MLP neurons of a small language model. Each row is named by its layer, matrix (gate and up: input weights) and neuron, and shows model dimensions 128-255. Each number is 500 + 25 x the weight over its row's rms, rounded and kept within 0 to 999. Numbers have three digits each. A neuron's up and down rows have the sign that makes its largest values positive.
A block is one neuron, or neurons of one layer that tend to fire together. After each block is what it responds to, as a language model described it from the Wikipedia text at the highest values.

L4.gate170:494514479506493461504506485519505525500541487479467482491503527476519526501535514538474482543500529501556449509506483500517503458553462508475449535516509464497504492520514500497525481510482529541499463447489476443495523499444496555471518530468522522474509500469493511449505501499519497494538496474486472496508470508475473484510495499451534499502517493497465505463495527548519481539482
L4.up170:517484477477459528535500527505478482502513516522518547523518484554473519503504450523478507485531510502511503506487527499480469490524485500542481506513491514517513522474450492491521484471538460522497511511510536479523512524504557488491534533517515497503553510500455529490511478467474525506482461535497551495514494466496495514518514524494488520507522476547476543513468472530516458485523
L4.gate258:511505514475529514534534500440462468512495485513503483515488488507500520505498535526494489478525503500505497494488457461532444537500440557470489537490485456506459520561475517496532500510510471474527518431528479509491505498453504469498493510517496459475481444484513490500490490504448505485527524526494502501499471514486528474499541439444522544485465515467501495486477492510517480493479
L4.up258:499489445522579479476527519511515484532476459511513488472494525489537502471479460547498501517512508490506521492523532511543531457440503487496532523512446474516500527477504470466484490452495526511475482551543494511477533513525530503446506503502532503496497550486451455534515483491520486498494481506530487499449494466494519489501500476458476501507496474485494500499539561469514542567496
L4.gate315:528524479544479537445468504494513526483537470483491519456511509499497548447517494528490521490502524496515488469486526519512512500504472492448494509524540473528493490490495489491530522541505530488506517553501552472478567551468484528514492491463567507519530512470451525458523478493549461476516488490494520515507506515505489466487519493515523542479503499532522485503486496473509482491494
L4.up315:506509533491553482495524476496481484477533476489508487474492470508504469522450519523511496463516498502488512527471520481495491477493478578497498506451493479494485501534495507545496510482552523465462526480479463531503485500424513481515496542465471556476471502492515536479504500516490502488503515524495505498503454485461474449489512501462526500460488464488475518463473515475488485518476
L4.gate320:523515520486530530470487450459481495526528484445489484513485496505512498529501479533513459503522538477470486462462494519524482488560511505488487533500504477480510476475505471507550491488498500503502439512516518478491509466477518495535528462525486538490533531458495481526487465484554530542484474513494452500471526451478487495503477502471505531498494515482475529468458535472478471508496
L4.up320:525484551471519503485505461506491484493526485464505448498474498485534466508529486493487536468543505496487488457500515505486464517532528527500483552483534478481531507462563519516496479515470498458469449480522497517490489462547505497480540495482488442527518496480462466560523508440530501518508520532475484484467464457480520479522509481455466520472497497473524534531462514437519522480486
L4.gate338:407527514522523469514510462467469492495518465440491517521525532516509500503486510446511479499462527495508529512510537514534510472492504543461495545521516514529496517491515531499509528488496505517500479490500532497501502516511480485528552554511441455500498520527462512510514488533468528487512498499432465530436482502540478455484500520477485488473546475472530505499512536531502457502513
L4.up338:539503573498516506465494522521485468503524484529525568463474460506520482488484503468510466447441498515520518524498482506505518537502545494485493508519506450459487485525498458528514512447515514494502464456471478513453489502477539478468491474483477513501539517499492510447477488524475504515489457492496503494537490498538470462516530520470474519495495526547503514521478556464475472545511
L4.gate340:516459466514508478499481506458453476493504526468509475511518496502507504488523500532484507475482511540528514506474474535513484503457465506476523484523482485528482517520521457487511532501509497527481482473518505502462514503505499493501498495505502510552514508492524490461519504477489552476500484538500509481460488481441515452469477522461463550546503499541470507451501494483473476481468
L4.up340:518502491497480449477525490509467535487504555492544443494485484506508511471491507487500489502473506501515537480515503484523487553502473545505498514454533470533465491478474536473529505496468478542505491529463497522492488510485458500495484468474521516488537554499509445459513478507496505526488492476531472458538506484485512509499493528490500500502506501535530482495489481503485524476480
L4.gate394:517514523516535504441512474490493501480522494515482463503510519513502502544513557475518484511533475518516535455478533487479482568562504499503442515551532488514463495491511490522452505503463517555513513515543491495481502464493497488525526483514513489523535481451543502503442511492545470505488471496504495478495484506482519528489503454503510484476501479520503518515506538456522480469498
L4.up394:518501490483475518442456519501485519489462487481471507498543487499530518517527491543461532518477522485523505519506535489505523544524494547546476504544484496524480514503476507511510513525495515534492486504489503561487484532486490506539499489481517481475528549494486483502503512463500492469513441483480497519526516466492476490450521501466500520457487525462509540491471493473542454495470
L4.gate488:484556461486503523520466511510495481461513481473535476453443513471492499491477497497485526520499511498518526475504496485501500470483474488456512493511536461471562469512531520511488481444475518490523509452493496511529505516456507505451486528503526505504550518498498484530509494488501547478488472508470521519513543476467469484483541508493519499499550474510530523531539468489505508522509
L4.up488:515507509534515458494511515501503481500506452496513493520490524512535478490470521554469478483459515497494529476479471522491445476484494510489481497492525493486490501527485491491485479515475483495473508458502479525493463489515502512516479456516518503520535525502460494515496516518490478512487478498488466519551510485488498504509475463518514516497503484433527542508487513532520483478481
Inner surname word pieces. Later word pieces inside multi-token proper names, mostly surnames, often in tables or rosters, e.g. Dun-lap, Lar-kin, Gal-ović, Buch-ar-est.

L3.gate258:544497510485517497491448494512504470521509527490481511502466450535516527508487544468508490480532505495498503490468506473459512471528541475498537481499542469494498532501491544538476541455475513499478504534492487505554455515482539509524539475494489485472522469491503487482478490504493462546485495486506477478506501502530484497493504499500514462461515538575471510499458496467475513459477
L3.up258:512495508484483465500534526484503517462509526544529472497522480544480526478522493455501471485478515490494547534529505476501486472536541491484492503555505490535507547464498503475501492536475567503482491517521484440511491529497474502530546462478489526530496443549511504502476516492503480508532502489458463462551511486503487562538474451528492485500478543519480530477524484486487486445508
Table header separators. Column separators (|, ;, •, :) right after header cells like Year, No., Title; also word endings such as -verse in adverse and traverse.

L3.gate304:501525454556496507478533538462487470517500530489496516513497508517481513480457522494492497512518517500498503504450490501502474492537467532518500502547514496491501471484455499503521507490440467491464532495478480482505512464502493442500462491478499547514517483461504508459520548519444469478472507505497474446466504499496479523496545520549457494502495486495540504509468480498510514481506
L3.up304:476503511462465530479527496462485464509514467459469505468507480487465490515455460508521498529486461502481472523493470532476475499489467534510516537515547538506526478498522507476491542473433483513486502491526490543493477474520537469500503528518495523522521545479523476491490490503495500527501491465509491518467470512544516492513491525508522555467503477494483523540494531487479520525553
Day numbers in dates. Day-of-month digits in written dates (born on 10 September, July 8, January 27), plus the hyphen after mid, as in mid-May, mid-tempo.

L4.gate90:514501484497495448517527474507489495479471478479458503488532501487457464487489515505524463513495518472445561513520482492474560500479518523489494524515463463498555482523526490525516539531497519514477482494519507468500522516496513462495498502478472476474486541488516500522498502519566497546519535523508522513489492509540502527522480509522554522537501502519509534486522486471513494493515
L4.up90:530524520492481485485484498494526449487459514501479478484534518524468504500490563511519482536519530490522516516533514469497530572529497490489468485455472462526498498572516472471480453569507489486554481491489443482504525497499515497503541473468525503498472547534502462506460508509505526551484508515503509499478486533532495493502497524502511527540496518481516517498573493499491537467492
L4.gate93:482504465523488495468519520474515483507491483496518523502493509500484458494502483486450504484500496493487525532493465519499513493524520454487487548556497536497480507491540501508493487518530533500545537486506498495523516469519446493491486513459507505542472535493479494477507483491504546524488501491520445488484516505459522500510495496478553490491492503486492508517487486476470495499462
L4.up93:494494514496517471510527498480510478462503457493425507507497477513496490469480515509472484519477508487474511496471522498477513532465510504486472534519494462515544470491536539537506551500535508513542474504506539551530453490476469488519504479485453512498520520522520524491491519504445517485497546507441554514480526467508473474450493520508545487521448448523502506513505533490518513445502
L4.gate118:446465510532525503484497542518470499493503463453499509481521494535490481481475536462524498479529511509499507512492528473473513523516468487539484522512526500501524521455554490574486516523501476506487486486538473473511481509536518487467502491502512503498517481520531532489539518521481512484556501445486481482499483515445481525480521503493490502481495499522537494521558508492530509492484
L4.up118:471491527453513558514583494497470510471484517483497514481516475443518472493507488500576508539524488511483523501489464491496514538488461511489524545511520481504501473480492446553503472470538500504557481488471505490471515509543505475519480542501579530541468491529501522494467460493486503525492494472503493535500486491453484519540483467505514461532498493500502485525518489508515517544521
L4.gate153:475493462542475471451517475433488494483462480449525488522537505520528520471482508513522445518482488474508491491523514494498482495491521508535492499546488506469472482504475522533536488532485483523521512497510489514540488479535524520433484495462499482461498513528486474471472485546518488489493483475492540511493493506548523511504509487529496511519452472492516489495474483521518543478483
L4.up153:491496494512517517482490502497433512500527457480514494559471521485529542511500489486475469513455477521499469509491530473493481507487550491484501469520464497467490489503477492560482494523485529497485539508477466489510506473520498493529540539489505543490481548513490508532517473494505487534466467478518554500471508496511524514508527507549485488486500541469514510503464509527516535524478
L4.gate210:470501454488496531525543505485537518517518536486489488505451513475516548485450477507545525499497504478502480507497498469489499531536438486502505502525497497498457525456536519528526519508488468497540509514553479528544539483490533509500481483519521482502510518501464492458495511531501498483527525477515507463441485505516522515515515555540513519518496501486534467521523536507498499507446
L4.up210:510474486517489523503515509427486520555545454467478466507518548513452507487476491530442506498495504545519557535490538432493495516465490489524498506535500489462490498526500447561468527502504524511502482450514505518478480481484534513506510504482474476492533508505479495546500522548508471459509504513534512467503490505481548476500510499516507518496490509471507525488496527463512494520459
L4.gate393:524477548505507523530517482511494469455533435480515534535504522486445470499474507472508477498508490559520497466484497489530522520486472504502528508513446528448483500499473496482480518515509500513491487465511488521517545502549507514508479474497475474457515526535482480495533486505485531507462490498495520497521535453486504474497505489497530531455491495481490461482562513487532521505498
L4.up393:501513478476511523496475521509497513496534508497498491484521497504503493520509530520563461497458515470520490488510497517514473523531452504440515503540553444438474526494522567509524509504519514487517523509537499534476507512552471501531510496498482533512517485502541483462519478451505487544523516469529483490482489516493474480539515503486471521477480463486524519532503470502508534450512
L4.gate413:479512462508540535485458508462475500482478479489536509474497523522532510497490503495486488513473451492509516499501504507499502534454493507487511504499504507489499486505529514502504470522459482511518519476461483567497495495511507433523526462508510539521489494583475517490489514521503506440506484500533530515475441549511476489508515511498546504456481531497490498493502503525520522438483
L4.up413:469502491500497521525518501516501465489503431483510491478564508530554518495480471470544494522523512470532439486498507485520516506508523488507521570482492502453478460473542494527497519474506500558493504444505516484524529541453523506475466509515479482524505553486487469500510493513510525506525501526511493508477461515482481492479505441490524461515501540447538501488468529542510518498528
L4.gate467:494466473493536519478516516488447488498423508491502523494521492452506518506499503506506535488492549526500498518509503467483489491499463494486512540520508499469477511496518528501516498522517438478503504543506527499504483485528487515502434493497443495461448487469480507500507518472505508463515501548536514478484504514502502539510493520453481498488544471468490479505504501535472520488452
L4.up467:473506520475493480485581498474494472485483477552512477508517479479486466472486479530481502523471547499503484507504504498477513502487467497515510536502503512496492497502495537454512520533492477468551480538523505471552486498479471491500480472482484479485480437455483461479544518529487508477490512502517526510481477496469495503503474552495505488503538517498564490494464494461480542494520
Day number after month. The space or first digit of a day number following a month name in dates, as in On January 3, September 5, June 11.

L5.gate53:524506504523537518452488510457474448484498504473467491511501505526536527527495492555497495516494543513490510453469442482512504519519497504513473518479486512465496510513488494514468502535520524487464525467520515530460523449466532461471534518471473482478512533483501489528492496450496530499503512506517539471454506513477491474492479520469474531513496469543520501477470496473462494505499
L5.up53:510476494518510470477505484412521518525530528487506490487503478541572522524514479547504471465531517546466530496511506481500521514533488502495497510493512483519495508535486503529535491516481536482518482497508513496458467500472512510508517462463543490488549511490454509524525436523506529496523467491482487514454510500474485477494505467468507477522567490504487513473511462505459523494530
L5.gate153:533464474498472502503476513505448482472509463499538510504469549479510520529529509539515506525464485524487520480507452511535511441461514464544469506498522472481542486459513468484495502533496531516475487504460472498488531474526470519517476490547489511481484535500512474510519436489481497509505491486534515485514499508525493532500513506534512534484503536511488534475488486525503528470496
L5.up153:500466486503469485507519477539470484507527480510558524557478517487482490495441484498512480537474503511516497510512512497500473519525529495469492512480490480479475454497494491495524535483475459492504518490506480494518500458528516551483457497477523464511536503501493468469509526476506522512494544499501458503512505534479466491451485513482489519490459439493542505510486483470463485499510
L5.gate199:484522527472504541486497473494487463517508520524506519484465507496548518468447482514516506517523443483470510497459486550486460475531453501538501524475483484541489466501489465473501518487534496487521494495527497538495495455484503471436480549469548499517526469491516513510480506499482535518518508504486458492482516495492495491520499531476509517503543468510521514481475508507496543526510
L5.up199:510533501500485493479490500504502468488567483506487501483501505514518503491507504533544524460501502454492509498470492509500475513556506511540517516468541514508507466476498489488490518530516457522532489501540466550505534454498498486484510544479541503450513475489490483494475514542507519511508492514504484529505532502502478491480516516497494492489502465510496481466527509508513535500529
L5.gate259:488487453507517483463467490460491485480500484524531457498549470504526476492505519480503509496471470507482467528513492454512491467491481470482468527458498499500522467482503477494537483497536462499521503469485502474497501488518513532492526475482514505517490502512500517512482492490521530473465485556497544503489510490509487491562520554470484527476522503518520540521524458551524532495502
L5.up259:514495490491466450488467483502499474522494495501515567521497467550510533495485474483520487496503510496510543530487541503543510517509518553500453521528484475475485531564506497560498516489532504500473463472438530444480509518526511513498492517486479542522526537539504482474527507474550563461492488500465465501469505519538470496525490527457500479491502474482463492532498498506507463538530
L5.gate345:491516492500505482481502487521494487496536511482481487512411509499529527514471502530492556505494488513478512478487509480502471455477481527465538530490499504504493467479467461538499471516477500459496499458525495516513513484494566484494513542507487488469512498524522531504524479517462524480505547533484500500505468469511484481471547504516500526538527460464559521438519465498507509478500
L5.up345:496495510447483504527482493534507481486487482511498535482429487491480531505477507540436513526536487526455512462497527509502507500476482453487496522540501476513496445473464443532534442477457540497458497485487498533492516492448542468553487562500463532458507522512501492449496467459471489535497495488498488496509539517495505491473550501457538518488529506522496520503479461521524487519504
L5.gate351:510491475515547511528506489448504472454527539541538472461478520486550496514506480528479446446501511536502514487525508491499521530513472535456462507507492492483463499516563494529445525483497498484552505491545464478491523483502502484474497570464497499506469500479517487513487485501500514484518566479517480482513497545487527479505488496472486521507477493523458454478522506533482523493495
L5.up351:507503496506522543553492487497499483505477498473464523484458534548506484501561457545513530502464469534504497485489480483539537517472495476515519515511524479515517480500483481536501499508489524523464495519492530503546534495500482531482517518481536462509516494525436509499485486521488509537480501511490490510497483483466518510482504450491494523510486457485489513536513498484495509524498
L5.gate424:509502542495515505520526510471521499504545496466518508533501509489463483509502493520509516474515498544501505494528491518521514486546450534522445561433486505491511495505491495465461512535502489454503456545438490513469507475497509500460498486496473465498514485488502519508522461458520531508479474498495512468470522530505489498503466477481462467495524469510540492455498521516514540511562
L5.up424:464537490527524503509496495459522502512518486488453518523492507529525533465530530484502469514498439506523468463518556451468510485515500459495540526471508528499517485502432478503484544483488495480507474543548491532471480496498491470544520538527518522531514532524533512497478434480493505486517517526509489516524495498468493528436489523448498533504513499556480461516462471502534490464485
L5.gate510:469498477470512494519513520515471487478544459504501476532510460505464486491522512556474491476510539528497484530483459465523509466490459476468482537503565519515512484536526485453488526476522500477480511474490471474509457461515507532485488505509486487497505479512481505479520519481481531517464500473470510525481511524517483522517512482460477506509512518481484472556459487494501546512506
L5.up510:524525495512541521517497472478507487482447453489524461470482482468532490456513503531461484490539512513544504490504508482452515513560514516487486512538451494480526531479502495465480483484479473496519517498456493515543494488486469483509483425486501482513485465491539513479516469512481507508505504534460460509498515496507492473480494503440521497509490484476510553492505498458530520484492
Surname word pieces. Early or middle word pieces inside surnames and other proper names, often after a first name, e.g. Rod(riguez), McC(art)hy, Maus(ole)um, Car(roll).

L5.gate12:491463504530472489494471465520499477456524518478527532478530544450480540458441485488525510538464506494452428479491504524498490499500487517476550487552490521484494516493510478499450510519463494557494520569527503515498523531492497506499553514496499529533494513507493480526521511534494531509512489526528502467511504472499451546477485465507512465538474531476497492538512507504513495508491
L5.up12:511477489566483524470461483508508524481524494484497526498496482502529512551519494532519529504517486509500497532510521475516520472497501512495470489492515495506456534496492492566467514535522509507499490503492458521497564475495473533528500539459459482473517510507485523510477477535512530484488542501492490507508496499504515528482476466465484535522472454523460501496496509540462511496453
L5.gate41:474471468496445494505458487484472491499508472503461518455496499489469525470500506461489488508503458522492485501502511555515499485491498513444521514528444530494493461457515480535486479529522520490541496503552488488533495495513556472534508495478488500515535542531495504488497549553489500538496550486514479484516494468523513520496516459525570471536499499498510496453477490527529514494539
L5.up41:538523481502434534475487504487507503539486519474463471468510507476484480472492497525499488515471532449513500474559523460481506529478528485471463491525502525488480521442558477475495555542546505487468537483503507547485492490499465493486481440437498507513511539478512471486494542490506490523509499490520507468457499486473517516494488483486485489477480520512519495489529493505489537507498
L5.gate77:479494462462504496471510467511528498488513482478521482502532497479500513490502497453518486466468512483514525485499509482479502521471480513485525542447479531498468491487498517524494527490411514481500482554527508537509524508501508469482459507461514486509509515482470468481488553505479490545494492514518521508504459487513558543515478481528480494560490499470508478529545533501487490516483
L5.up77:518500497508491500494493536447501490492485525470516554477539496504522514518490477501492513490526480504531521493491491505519526465465410492447524483534482479522491496495505492496465535512502467493473536503522494551483513519514508500527494490524496484457533524475477491508455476519535505508511548479467526478478466454531497489518518477469470514528524506559477515452500518519478532498510
L5.gate216:478496531504521533538542516460530456525458479492514521497513466513486499522496494478499493499485467496487506523467536469501469512495458525519517469487495487511499501470533503503471522494486479518515473483551465523503503513520502477530526488476505471487512505501482511450553534530469475500501491511496498529495512542538473501518493525549472485474450421547507483496515478503546526481493
L5.up216:485516478469534489515520516505494518487465510553476521487512475529492513470516543454523508469523526505478510485484504540507472543511465438495523550508494522512465489468506520546530541502495480513497508514509469539526472485500468520516489516507523474524465465476502462488518500534506559498540447454493495504467496476453500525479510523466498514489489525549513501521481499551491500466519
L5.gate232:443502463548499497490506476474484528471518522536440491508544514490494503465483466506490513478533476485488477478491527534472515497543493493518512486551485532486514511521467478477501505496496527491496424456537496477475503469516527441512473474533469546551492484537459486486497554502493528517462484479482491473536499485538530524572438526514471494512507462481459492536475501462508508485533
L5.up232:429486463490494486491484483484492546469528464492505515501532552504471504471506508506477467496515513484535509513527555534460497529499509512515502502500533482501494453476517514513498529495492492511487467502517500523493510517534512468479508481498510490516461496485460495497525529509490535512505485488475487429500522515475505519534505513504501495489495552489495485473488498477498507505526
L5.gate256:489531485498474439503495498469496512467480529482504503526514516503497507476503516499536485488490527454488514487509541473511489530588487514486493502515483513516489505494511510502507534527463445508560534487522505495501470506502522495518484558500518476521506505498530521487507508502508464556508522475488466473477492511456527467504485529525506499537462487512516494470501517531496500525490
L5.up256:531512523536497509481526506464508516570494494487537506496530476491472508503475491451509500461522519473507469530534473512504452532489493521450531485498496497485464507486478515493480538521515502484554540540497540495475491526491494508515522505514431511505536492524538527497484477509531544544522465461481539499499531495483521498516485518532483447485465502515557511535506491512472468568472
L5.gate312:480476486538474485507530517571520480477482528486499502501475525502494522516471551507483503524501470532495498521506498521462487517461457520514481482500442511487456501544508496516493477548560499527517531479529497493494483479513483491471513506539502460541482517525476480497475550538495522514524464486426506442480487513545487491541488497563484488469526533518505495525549469500503529506497
L5.up312:473523487475459498445496517506495517489487534468467526506508536493527491492495493527541500497481476511509466493523527545493541499538516507511542486495483520498468512483529503474511489512538517538503509511510492523538479490531526514474503509480498461506477491506498476510474522524500501569538508522517497539482469536503491534522510422523464474479484553535520501498541501485492493503460
L5.gate341:516512461499510520488512473496525502515525498496467454488508507482525491492497490496512517491537538512526531549488476497504502477507518479531514515527519480466495490513513518564484518483453540485479482488486487479523485501483467491460514490484479550530465548522472494480499490545506514493536482470512473524553496514494510515486511512523498499482472515468468520506489548509476516526456
L5.up341:473539479493483511496441465484525516490522503539473509475497492512474484472434487514477476459473507472511513485528489494500514548513477501521525508514512463505513554518526529526471515509480486497479443516527529500557535526472468481487498505530472451516510522527483524489526509537479516468526522491488517507480504498518545478501474516509487509515487476491517484473516570537463511502539
Day numbers in dates. First digit of a day or year in a date, mostly after "on" or "born", e.g. "on 29 June", "on 15 January"; weakly other numbers.

L3.gate152:506516480495498503422475451528500510525528510509486441521468480474539496510508533530526496490529498509543490500505515471505462481559471492510505521499451484527489503489517496547515486471496496493496490561522465484445471544482433504490492489508448561500522518478535468507494485466538504486498500487474502521475524512471515509492493493474515559438488485469453539476475482511498513525508
L3.up152:485556453490508522526493519468480522517491520464487441547491505469491555472491546503471516512469473526530496473492520516500454476570499500515414529480544501508532459518534483494514458504476524505514521530512524480498488489506452502471505539485497503499515464493468539530488481485522523496510502507491504542494471524493474493513494524500475541509467514478490506464477498510502542498507
Mid-word name fragments. Word-piece tokens inside foreign or unusual proper names, mostly personal names in lists and tables, such as Kazu-hi-sa, Hu Yaob-ang, Konstant-in.